python train.py --bias="none" --init_std_qkv=0.021 --init_std_down=0.0 --warmup_steps=587 --decay_fraction=0.859 --batch_tokens=32768 --max_seq_len=128 --max_steps=7905
MLP neurons of a small language model. Each row is named by its layer, matrix (up: input weights) and neuron, and shows model dimensions 128-255. Each number is 128 + 32 x the weight over its row's rms, rounded and kept within 0 to 255. Numbers have three digits each.
A block is one neuron, or neurons of one layer that tend to fire together. After each block is what it responds to, as a language model described it from the Wikipedia text at the highest values.

L3.up515:101155081156079160126098131147162096168115110149135187147077100130127092178116133158132104146097109118059093123086149109150129076152149112097143150156137123099083119164117140127131117125125063132139123100123115135097098139098140114199087086112165124104074154102188125090114157142078140138137160128136143122108214125105103124198124107113132129128117049118063161121108066137143098133168
L3.up711:072087048145080124089154085175118192093147123168177150101149085131187203107105122107153080116139117110080144120099062171127162091099116126085151153176129085144118075137073091126124128128107172129142128069123092100158106135127099057157156091118099114154174161148160106115046166197134136130137107126125158139155114121104178172159189088169131129198087112108082134142121133134150174134107
L3.up927:129160118103120182115114120100103139116081079146147124139156147127155089151158164068137150180109132086162099180131096181185150117122154074080104164126101122191109121118117111128095133128111151131084120110183177150120139111028054124123041162122138184173086149050077087127177076214118105155155150124128117110109113135178108103037120137116130131094102199153153094133133082148137136118135
L3.up938:072100105144165164096108175113084145113087063166150151095157119116125157155152133100095099120112092096154086191121103218210104165124116169120146090102123122147075123088102135127101144128130117125112129109145170152131172171116154102188050203143109127136190144100106136128108169182075141118141131124131124115110108127155081126164066179103127130132073138099166092088154130139162148133137
Mid-word consonant fragments

L9.up483:141142174135188143145074129109175156121143094067095114103173104111136184120112097071113070138123100142175149112097106088148082054060184155142056151178112148155105139108134075129077121086121114127134101103095151098083099156138138103113092164119147104152170113116159095081134148099100132132083069165086111125127113149157082176156104149132133091094185140171058117137128151147076071106149
Word-completing suffixes

L9.up66:109114126141141116153113154161122108147162158191161137088139128184115107102074175117124114127087113154139106165137132143154196118144116191171111087113185136132133136072129120159126167129123081127142102158099169197150057131082172083108082094091154099112096115170080134073127062135061090157141121180171150095157145085168121162094123156144145096128121164091111156128118171169174046093126
Predicate word after a copula

L6.up47:039102141113065114103098135165170079174085102076152155103098140087173088146130112125102061133198129145119050134095109146172200138065102078161177079192155081125156149110156124123107116111132127163147127092121123149135103105170109081127166116138170130072131142100107134117111108160141109076128148173105141108145109152237150132121074119082089118097127097191162129134173097127160111190113
L6.up69:120137067123133115165120082182065092142117099137130156112167109127169123075123096176057113152142064085128144073111117139128111158152058101127176119174081133103121215108105132158119146124132110095146125123117073136105096167083107137119171096105135077180167158106070138137204116129157149109159110095089114154153140131121119082082049090159126141146114142182125173127180098089122114141155
L6.up121:131155114097086090112138070124150157145088100138111153133193156140116105145122127133102097171142125136177154211106101156089151174128102046104164082155121117061168126203133069125149106103148133165110133120087052141085112140107115103152169147071108094123113162151120144158153112103175066148152098150164108120109136151075146186133068154158155110126155118179103093137192089118144132109119
L6.up169:171124066122124106159171121117126153124148090081101123109208077127089180109122135165106158127134087111120090111119135082105078154179126111106082106122120178152066177153148159132108122133106119100138129126137124168083135138128105135153136157173110115130159093061129163164097121130175168166178105123155061143146162168103122132140155135121119145171061122147127104120018159175057088157105
L6.up188:079147132138121104129114130097159135112111130144136073156210076168095154128146129136134069172125077088057151148159165035156133095138101156175103087130145128118073151137131130108111132102124098175138134116161133168097106142125076175097147131115140074114124146119082127099107107101143082123122170172161090120138142176125188117090065143177092161197101077173144111140148090129077091106104
L6.up279:132102118156171080122155054122181207141072075114085115161152118149109108174097100161165104124142129115109119145119134118165100149133089106098137084208161173206102176126146119177119110082154132180072134132168150198174086127136091124151160179119104046139103114146146165102151065068130149137096151145131139141099173191112150170151131119090096141131086139165149138169169128121124134143106
L6.up487:136092116130158076122121058144142169166061139135080083109148183126144103123123135070109153103131167145135095120147076140088163182115090134056162059115187146133121162114094141151076130111166110108149148121124077162172086195158080112102095149098101108180100111112110164192123066115195104128142144095121178113094167157121154158131125124149098132121163101109136164225158098105085116102099
L6.up519:190135127119099125143124145139176066131076113110111134106202099108099140218122122065148157147188148118177136164160113165093170170125128104139160084066190188046156130168144155158163114152159157127130128109108128144111096130211128149149148121120113119118163150134183113157121146090078095096103140129129214154134141134090165157081089108087116128146136144127094117146069093151109174118129
L6.up594:136078087135167061100183107114159081155138078172106122066167088151104102131117116125159136124130135102060156092129128137161124116117090102154131080161196198123112161132134147146152123136139170092177124125128147143219061181148128091134149159137156133086115135106151164080138087139117127175109071144131111128120186166087158107071130169089149101073109161190163141138159125149191066054131
L6.up657:071111096142135124110164123137186091125086184103128132085166172085119130149134156140084177144179083121146109109118084169166113161112072104151152052133177185076196175159093134173145128140152152130180129128122111166138135114215082106110142169094132078103129096077085139127116100150176149109121166153032162143113169190154122107075117101146140142143130126177128096229152059156121115098139
L6.up682:116099183158111100143122098133083156125154162143089135063106150160110066129130120138072149178105142133145137110101121093130085147129137117115123091137178135137132246134131103152136147094126171109135127132112104158072122099178079175122120137114132107126103142097061122158178135142178161143144151123157123065063138157144094137209107160127122138131082110173118121128120153097183147203117
L6.up805:128115122120134182126099098143140146108115153079158054098169143127119063086139129138126120132186112093104082119109100126155129155114092117218145147206174100163113168164125116095139120064128091159152123129137176146156098177115083135124117126219116081084103123073047079102178109158092118109121145142081129115101140127161176157109136152146141137145136133188102140154131117143136069085139
L6.up946:120093167163081120101134103124139071090097093113109168118119123108043095176109168135074147192108117146202203091099156162148109216177114081136153118192179163108117152149111130142121110144118172051138128130100062156138111103143112169123150107087137065134106119132163073197162132112161166171121133142154149080116144085134116140154134100091127118132115138132096111151130125105140187132107
L6.up970:146146125108164132105193141118149173132145111132134103175164131169082128193121084144099113126142089143160137164122165163129155120178108082094119098064142189155153100154141143158160111116141139135068139140145136159116149141117110128136127136142181138076087098119178132166105018030127169133147173160153180115153121113174162164131106182073117125166076093152117132189117062175065116123105
L6.up973:141133150130141104089107114162115109117111136143128092085174129118110157103152178154115160208166105093192162127175127165192129135113136043150092105163096143092150163100129154081134117098134116100112118146148064122105136094114103136117120109171084157119150091105121090187132175069137111094128058156131107116116151081105135160102139154169117121111121119096094113135117093136130185061146
L6.up989:136130151139102138135100060157106122129122211119063140079175148118202145155113119129103139163132126155154169132090095135131145132141099161169129139127170143098168172129116117116100132071152161145207127124099111164128117181189082161092071084102137141124137222122020110158143128145164088124100143157170120091110163150118111095100164159137113146128153139164160123167188045137128120090131
Mid-word name fragments

L9.up547:111132113172153146141093159086130133185161175103086132200117132071119149155139097122137146146063138149157111086167169122143119107085030168177147077144161144103119141083108077143185164091042164157133106157141075093182100134127122158107149157143059072124151111167175156168172143146141139157126082147088118093122106127111085067080158113057181093161160104180141107160146127088140144127197
Mid-word proper-noun fragments

L3.up10:131135151134130147126096136149170160104151062089123099115167117126140094176087154042129120169153138126124044098166177172147156138199082116192146110100179130151057146088113121132136119127130143130130126153142119146075126205105066085116139147112122094149072195123110166123151126154165163112181106129118137113072097165141151104104169097069129128117078102139116160134107141127169088132153
L3.up96:154114082131145134109150147087132146101122107149119144081183138147130159095121137091096153157070166116150118105125124085121145129123094158133048128095145121056106140122077160128145133129135069129124130148100131155137192102160044096115125117069148159085111162123096108064115100168138110196127113128125158102150129086164152116073151139110130128167102124147161153090112193117075139129138
L3.up161:156133145076181137142124089136116124106150124151140160119142093110127074050139066115149089171149164119197163104120047131151118205137059155097091171160136076175096084140138161123088122132123079131130125097066144077186167085163093139073141097146075120144128126169098136116118175148119133110156134128136150186150090152105172085085072112144128127115157140070129112104098134126069161128090
L3.up676:103109113094093133076132166143083104147129130122163131155199082097150102103118126084095109157079180124124132115169116154146169119175105104218165147212140154146060104139062119127176127129132137124123123111159142205071140133159098075187174148156163171088124113134110121097158161202135144115122152127130053137175126167142139155163138161185130127186082176140146090057147116138113106129096
Final digit of numbers

L6.up18:106134154126146132144192132186150115147079150125095151151116212158163182146138145114094112159182076127078123145144095118092143170160109160126107078130135161175123177158135123170108127168136108157115166159100154144107148173133107120129150227066179063165173132079121123146125128142121124137069141150161099141109134206134124138140118083079088129143116107166178111175128085150140085116128
L6.up77:136130160159138144125134112112121134148113133102102116105133122116129130138139093120110144115147127125154138101125117136132117121116126129098140111116113130151100126113118123102127125114170130129145138120138123080144148135131124143123151142152132135137103125147134114163109108115153147113119112109149133117136120123106110099121135141166118106162111120098117168148140124163135113127119
L6.up143:133113117123111124127107117128133120115113166134143132139115142104146112118122126132165118108158105120118120135116105139139133109150143124131115133120138160115107120120133132181123109137104123114126140119130148082114134102101094124141120154146120117130135129108116120151123118154117124120133111123122130130152130147141118136143121129119106113143135120143150140127151126146143133125107
L6.up179:115108119118119155109126122115105151146122128135126144134120130124104142131132125119145137113168131129136117126089125124100119142128143113123132123154109095145099121149132107085120146108136123163150123139136118063132121132122097128109125139116136130104123160106121124129149132111149152139118116132136125114133131123117114141123124114139129094117123119150114136131093124124125109136111
L6.up347:071153121139143116112149126200134135121183119098108150171167127096181095131142077125155187165120164079063165109184125123172117154139077130173108139116087174092122136118156135124126109110138097113107126107089100099100137131078071133151137110113213071105195092127107127125164134122162156106197105144130126181124103131121097148142150135184144143156128161164116060126201117129192139042119
L6.up373:150130138148087135137099141134098143076113148119128108111178118166129130116136145139115107134135117124133135141131103114128147100106110124149125139150118143131100155127120136119124108141144137110131122159134126068093128144141088146109131096135147126127095137134104107144138165125083140147145119125124125133141154123118109111160188125120157124132112147115086151135106151129138089104133
L6.up427:051115100145137139104123134080136123072140123130115183100157075199061106113158130186143128183166118086103132129076153103140133113113133141176101038173104192073155141153120064099175132122113132167175121112109052165119155101111094191118169169138082088090112141140121156070159161094143149144161117144151091087129148149092125117126140116118146136135120146202149103131129089116126129140121
L6.up523:106111105144151121107144110157143108174070107163150157107092123164119086141134111113114071155123133067077154133110165147157130148199107105137130110136137169184117113104154132189111148107122166188077135125152198144120124162124137129130108169067188133121160180102122074082101105102167110145124101139127145138150119154136130116128105092085134144118125103175165115171116110141162115172139
L6.up589:075119114140146126149144172107179116115142182135115137154193147121171134124130130163126087162111109114062149158134137103134202095127125190152109100120129149077096113085165101104051122084114117166165125124127183157053157142102146161132133114157136105114136180172152144158123120087187134116150120166167163151103113140109089148070072109088147122136114054147092065185067119089126129098123
L6.up639:147147144141155121117144119126108125103129141125139131127120123118118138140104127115144121117141119121114115129142145111119136148149130120100136140114131145151153112142132127102124132132137117156123132118109148118104103124137097092116137124134156144130117149139119129134082121118134132107122126116095122122117099124135108130118118117113140126151107125116100122140130118121137137144122
L6.up732:142148121123128138117112121121114154101118109115116131145141171106163148125140160128099117120119098113143123121116115153145127106142135115119141113129104099101130139130123131144127129111163141080132130135118157056109110104122092090116142147094076124134124114121080108112126144134129076121145116179140139166140132127158121160131119089171125114118104152153150108135094153150120168125147
L6.up740:122172128138097081124140152115173118106132172159127143173153072147157171142130184150123089152090163164125148124135106120217083066129107131113095120140120216125083104102152125158151119109154116134081116123151137129095138128110075129050174079199098095167113148158171147118189127152129188146091174145085116089053130162073140144174105166162103143143100140203128065155143105155150180102110
L6.up742:121136138123137149119141137108130143118110117137138137113111122134116130121128111136125150127127112146113123111114146090134126119123119157121146111137105124111123115131111099139111140140125152155103122102154106108112097105143076145122100117154137121115126149160118129138130151099142125145126151169127133140125127085111122126137141150149152100166141133095135134152129126164129100106120
L6.up885:126108153148138127121119111125124135109127152120139110127122135118096130156120124118124131127108136118162136127123134086124118147120138136107139138157122161134114105149110104103134116135129130128106127126116124090145140104136105138099128133116135135107111118105137129128099156139105144149139148115099118117112109117142121101137154134149133144165128113119126121145139143154121107141123
L6.up985:113130147116188123125054127139165114167120086122108169113099117163118123139122190119131099093156109128053137178051121137029132057168143160145138120134134146105095130124186123097142132170126134179129119127138122117098054096122154148104148132097124149132132179130145123094083125100100202118180112139159112088108134192065084143062154080091106109145157092146077099140153157108152130192114
L6.up1017:150135106116147130137150126151111142102137129145149101130111133137121127108118114122147109113115132126118120118132159096137134113126115142101119116137131134124118108163140113106129126145152138155131137149129112094117146133115082127125134140127134126129107143151137137143097142153120104113125140093095131130127102142140129128120141117139129118120121139127120135119140119113160127145137
Verb after subject

L3.up182:115121130111100128123124091099158142103123157139139163121166142141101106109137141132117160091118119138130116117101134130114161127168086151116157098132139132120112133152142121049097127219130113163131146145148098157126136108151132104150148149139112155131106137141134110128132155103109099109132152031090131105130163131124129150149138141138200000126144126142123106137121107096116133184126
L3.up422:106112135129104108114108110134127127150138123135120134123145145143107098137151141127145125113106148118116112145114138105133109109118135126137150149122143133140112124111121108073081117188106139204147158136140134153120142133141136091143143132131122124091140151122146095110123140112113144135139128023103150128136148125131116115121124091144196000148158135115120152124159125097138137180144
L3.up592:143162114123094125145129135173162126165094085146126140141159165100132153111125118121128142120093129155094120151141136125109112079169095106116123105163152137160156130132122114101123163210125149189163095129126158186076108097098145153117130135113110141131137157162118160134116127115133121110163153020099153139130150146128158128138081119125172000129136141122144161117136121068123142141115
L3.up880:142123120099103099143131125165134143145159157115112141133119127088099094163132145139129133118113101134107111139149140138128119094110138062107140097083106118121118140151140136064155170177117137211135086129112097122142147083184107115113127151109114125098199129204124169156137152127105113151189111055082107117115135099146129110155125151104164010133124153175108124161156158117104140149114
Tables, rosters and lists

L6.up13:171151115111098115090128108147109115085128089138100138185117109132081159153113075149063107117089161146166144115185129128127146121082104095072146128137153123135148143200116116140205136160136169196056131139128137101163140175190131151133113109080143134190094112161132142133084062133080100082106140137128159130101111109140117164206183133094121145157116139143143151132095100138118109166123
L6.up108:144119108129129134131142122145120122117165143169160105137130179133110040150115114149159081150154121073129046170166135084149147088084117123177149120158112083145145128136152130159118126096132155115063137152112171093122130138092068141129150105160167171107082126107158126096134085039093106162156119148187155143143149105135175144139105097123132101152116135231088145132066176142112068099143
L6.up127:070137125140121151086079108118100084110161141130125098144157107111075121144136120177133148126118147068137064092140052105124169154097143100112126120118094114125135117107156130127144130114133134117139121093115148065151145083159064148070110109094116149116149101147111117107086230059114130069123102178127103116137158116153082133171165139141113133117117164135128127082155111152127111150154
L6.up141:095103159137119130098120134118105116125103150109092106095110143145082101126158173144118110130152159141114081128173073070156105089098156148127083128112217053159130148092122117096149153117148125144122128149078127095098097137142070125078047175123160106144088105061058114143136156154104203155119166113126168117102134115160143124165153146073096116095119107179110157119162142144164098102127
L6.up146:127102092141087117160080122144083118098127142101108126091125109057169089049100140143139141162080177103179141116127098161190064131094117082131185131128135106099122197141144133072119137166142129064150119141117122089133083171148065078127120105137125169199123143142096103173164081165194141077116110137086156124139148132096100158145184225179112107110150216144122131094132144116200139111172
L6.up152:108115133140107106094097077146121111090179033102170148068168098112046138116126136161094162138148149098127113115156139156157130153123147031106134108125110134159132182128091085123162124179136138129133136117156090103152086097174088139137154123073173107133101122118122102139093123143177158068162123144091083134142155084146131118169168080201127104136163156086078149113118180100173109170134
L6.up250:106094171123119145136085168176130110132147138127111119110085105098127121103117115140150162140108110080163092158125122128171068169155149049146163121184087089168092196158110120044122131188130143091126141143142116052082131119135109129097126139155116126136128097097082066120186151194125177095111123155137147089088062174089123134164185152202124112152104149134104124101173183079174114163133
L6.up429:154106177149064164089106140126155121098134080185111121161066112148158088121119118119194099104102131136125119102089148095120091124125140148131188164152090108184061163114167138126119136149142159090096144147097139035152079128116116116140109081102112123198132129075115123161172120090120183093099085114162159160156100103086153163220170098124105100129121190116129110126139102103167146132124
L6.up496:121138116119156138114147088118060103079192134129155140084140106111101137077133137125094048145146089153132107107114075135166111083157121103180112116137138120159057146106108122116148136179159131134165118132141142077144104093110106198113156105165112130161096067145097168123172201133050168106113134175136165197104124125141136064157174116150125115173183162118079105113071126151202116101141
L6.up537:106124076136134137125142142154117182128122136045174110138097161093154039112142100101152164115146188153080127129149123130150153124116122119180141192148114122127101100070156168071117110165159081136145138104115128066143122127101083097150152095134159155111068063107111110083122106185133103064172101129102097157095127073115108083134183139185117120128148146187077098132113152155135140099128
L6.up751:140116180128074176164111102130087087123130160158116138164074119112118121095119105107153122086082120141111120187146126116061126089165085130111138127122134142156057115053104149116143125185148130074134151132107177088138107210147102169091063087120168152126122121097117112141091101170167160085081122150107165095091148098084135120199150160162126114169170151173120115153140112105126140117148
L6.up814:136135102145087073128144116147089119076146138147151151077067105089144129052116159118108134220178183159152163089142127134159099164130094048213098104165107131088196156135090117135153136199146123128076133124110126094079118108118108102091120132130129178145096090133127080085169144177142127164196058108134079110105101104036095095155120121179146111152144163188129090163110137137159133126169
L6.up823:120118126096171130124151157161139112101130084153105137142158156110148127123122113083122119139146185140161189168184140184086172142161081086121147115123051100042103098101083147139101127140131169111108146110092112065107130134145128139109131073130156180141088148188157123137107101149178123086124060159157140123152134046111152102125136184147131107155181095125107130137141127080075141146175
L6.up855:095129184120079096077085178140117122077116088110103078138064137100092132098129114151102093124079114122166124160122158175160105139151154047056112083087054160084100088153108120133191129148141124126097123128113091059102116054133101047143132160158140125088160072131122062141127120152120200136137151158169123100111093113078140114128151181159144119156126123129124079200158126113143132136117
L6.up934:144113113141124108093124089096143155070123138122111113096192101139112161106122133065102157145088151130152090155183134097169112123161143116142107172087133057120101179174141103100091122139151069152148132125114031100089090146143100183166121077128145125189160110153083127145109120171165148105140138123125098124118139206092122118107140090184089119177212163111109139109091191106097089112126
L6.up1014:185092108141118149134142108157132160155072148118084082159086142105141113120131092142130148067100178142158124057073157133124108135072126120119156152085104133159113144172145151146115137207116113154130149154123148065155074088136057163115074165084134098174157135136129103121142121121147139098118111093169099143159099145054114210140197140142111121180136201148118118157167107116095137146124
Word-initial content stems

L6.up40:150137203136145143131131149093146131133048121075151180169153142136155121091132177119106140166078089137133114184099167093133142097211126120128132148129107113187148083127140181166067114072116138147126128118137150156090142125079134097168136131176088109099123163176160103129127115111165122180091153154189111112128093096130151125083071125095144111141109096141091133138167143078066180167125
L6.up111:133149073124149135138103129093163121103136108115160208131103112112164108144126111143114097169151091155157178149098174145143156170138147129157107113097078159094161061126178100073130121113142075133160130111137094172153138110121195101128132142187135169102083142165152135085159087129163148123197117123112136092127107148104117099090065172078131129123131077141164127119140106156147127114110
L6.up184:159137155152159143130148188145126162128179115128134116148155110119127153143131073180113172142111075103182168136183176241090142161196148067109079110085071186096106159100122199132163130128105162107072147131179127182109192145180172131159129114109106200078144117109158147157099116097127080115133082099165138111141132164125121131093096142157145174137103034094160105152101139092129115141149
L6.up201:146121077133141194175099132144133114159128118091154155091072141065170102077121144096169139162078104135119143143077148132108119131150109146117183138103066168108095079074157160112145136145122123077129130112132081170175151122162195171056067103101135181144111197153164088115169108149162089104172171113113137136136125165128090100145157156115124123101198142085118142144103092099141126140156
L6.up230:215129110138171094155096100121174144167107129135153123119158128136121124122111084145146142087159085118156123114163104168062147140179105109128076100103140115104120133052204175125112123106095116107081122125146193165124130111133175129159115089162134158121129134092184153108119118110070074123188074077093206136189136152098155133139076132164147129077133077135122134140143189130074145150105
L6.up307:110112134132126108163129166130188159116109203102116159122183144143114113179137102129142118133095122103108116161063110138124127093166165199103076134142129129065131122087196109147044129055133104131136116098125075162051148106158148144116153124161080132087151171184131076140099152074131147128100086136195132074145093201148097106052061130173134133073100093151140102141184165086125167102103
L6.up348:111142158132132123109111158135200138130103102091122180166158150082148139129123172157142129168123129235205136014137121074192120174143128194169137129166151150116143172167197148115143127200137129113086106095094133164121135133131189133177142083087140106131143125139169152164109187123118102117107121068165113087160088210126149109139117118124139128136111151112150108147121156125152181122123
L6.up448:166116119141100147162136145131118150115141217126111165107147113101111156121122109136111046166110131133122130117096087079097096108196083189138082174074088148129025180095143175136131127130128119132142120110116138165094155146130165115124085085174052152070124148122197164135144126109117130111153117107205144101115103143131067074134161139086103141141139091112135080134093145162159116121130
L6.up466:131164131113156162111113179192159131142134124127147137157109126125152100153120124131100138149157115139148192150156120146068165135213167166109158125105110196101117117112149124135172132095111148126106129132122147141135149128124232130097135138138123173093154099106181111128125101094083110105195112110157179143137099188119098165208107170108142127093117085118103135139125080128149077128112
L6.up595:155135126142091053131127099116173195105083126111119127087222141107140122099108131126092145163155102154123167097109086170078126089169109123182072056168204153091180118105171137103105121113104111173182134108115169166089130119127163092118134106166182140181114138130132173121110093149115144123164044167110110117154144123150094097086125146143117133134147128158148120191137129099134104121126
L6.up617:149139096150053119116150158142068130076163114094125194093113160121140161147112170216091151220136156144111129137186132100113126179110155111115131116152073150042169121074123176147115125111139138102135118133146052134105175157092158077147126133085082144120118164107178112119146136130162072096182071133148068120112138108070056101130101117160119123130140111108128126142127064124108175155141
L6.up716:110149173130104130139128161191170120172133137158133088151092110098157160192129080082136130105141135177123155146084153189151148095131175136130131193073134177152129124130137134162164131127111182129075114108130142168082082117126151105167138105162076082090150147124125095209124100105065094090069082095151179088113135106170136133138087126119113119102135149049117090099107117078097209153119
L6.up753:123157079128052086123187158147156164115138109135166153162149168159133110156124137152166142140148109080117108205120130163053135102171119137163177186119088113095130091154141178144149116119135087153088141129128136171107091138177175046120161084119108125080164188093149119130129092101174101091161083121153150152123071125115139166133126138130130125144115148152101110174098073122153102164128
L6.up808:122158081118091171174182170116127130110143102097179121168189125171089105107131080163083110128147131098169122159086096104091092092200150149138155181103115162149114127099169143104123131138105116167151138138131130147082140132158189103129180167156103155077122174132158193125145103077166166091170102115178135155178121089180114135147163094109129131121088122164117088102059138180123092193129
L6.up959:165089123138087161107090096117134102139100149140144221109073171105020135111129077219155136158085113121145097136083119154114077166083139087075111106134122148123130171132159134077108127134131149069162129116129091163129160067176195169114104215160087110116165101129142077126152119141128170128121156105128148112095093168110049132139120114141111120098126137159125154097158170146137092138112
L6.up978:109175095141078099114167129143133130129149110075119110187140122129106126193137151125204123142120119157109164160175162138092158129118151088148131152120136183148123122166180137165103122130146159129137120100120140176147149173190158137160200114132093156156128123095154131156104098103157110140162147104167128134117112124147245128168133063119074137161068115099113151083091100132083152105110
Mid-word subword fragments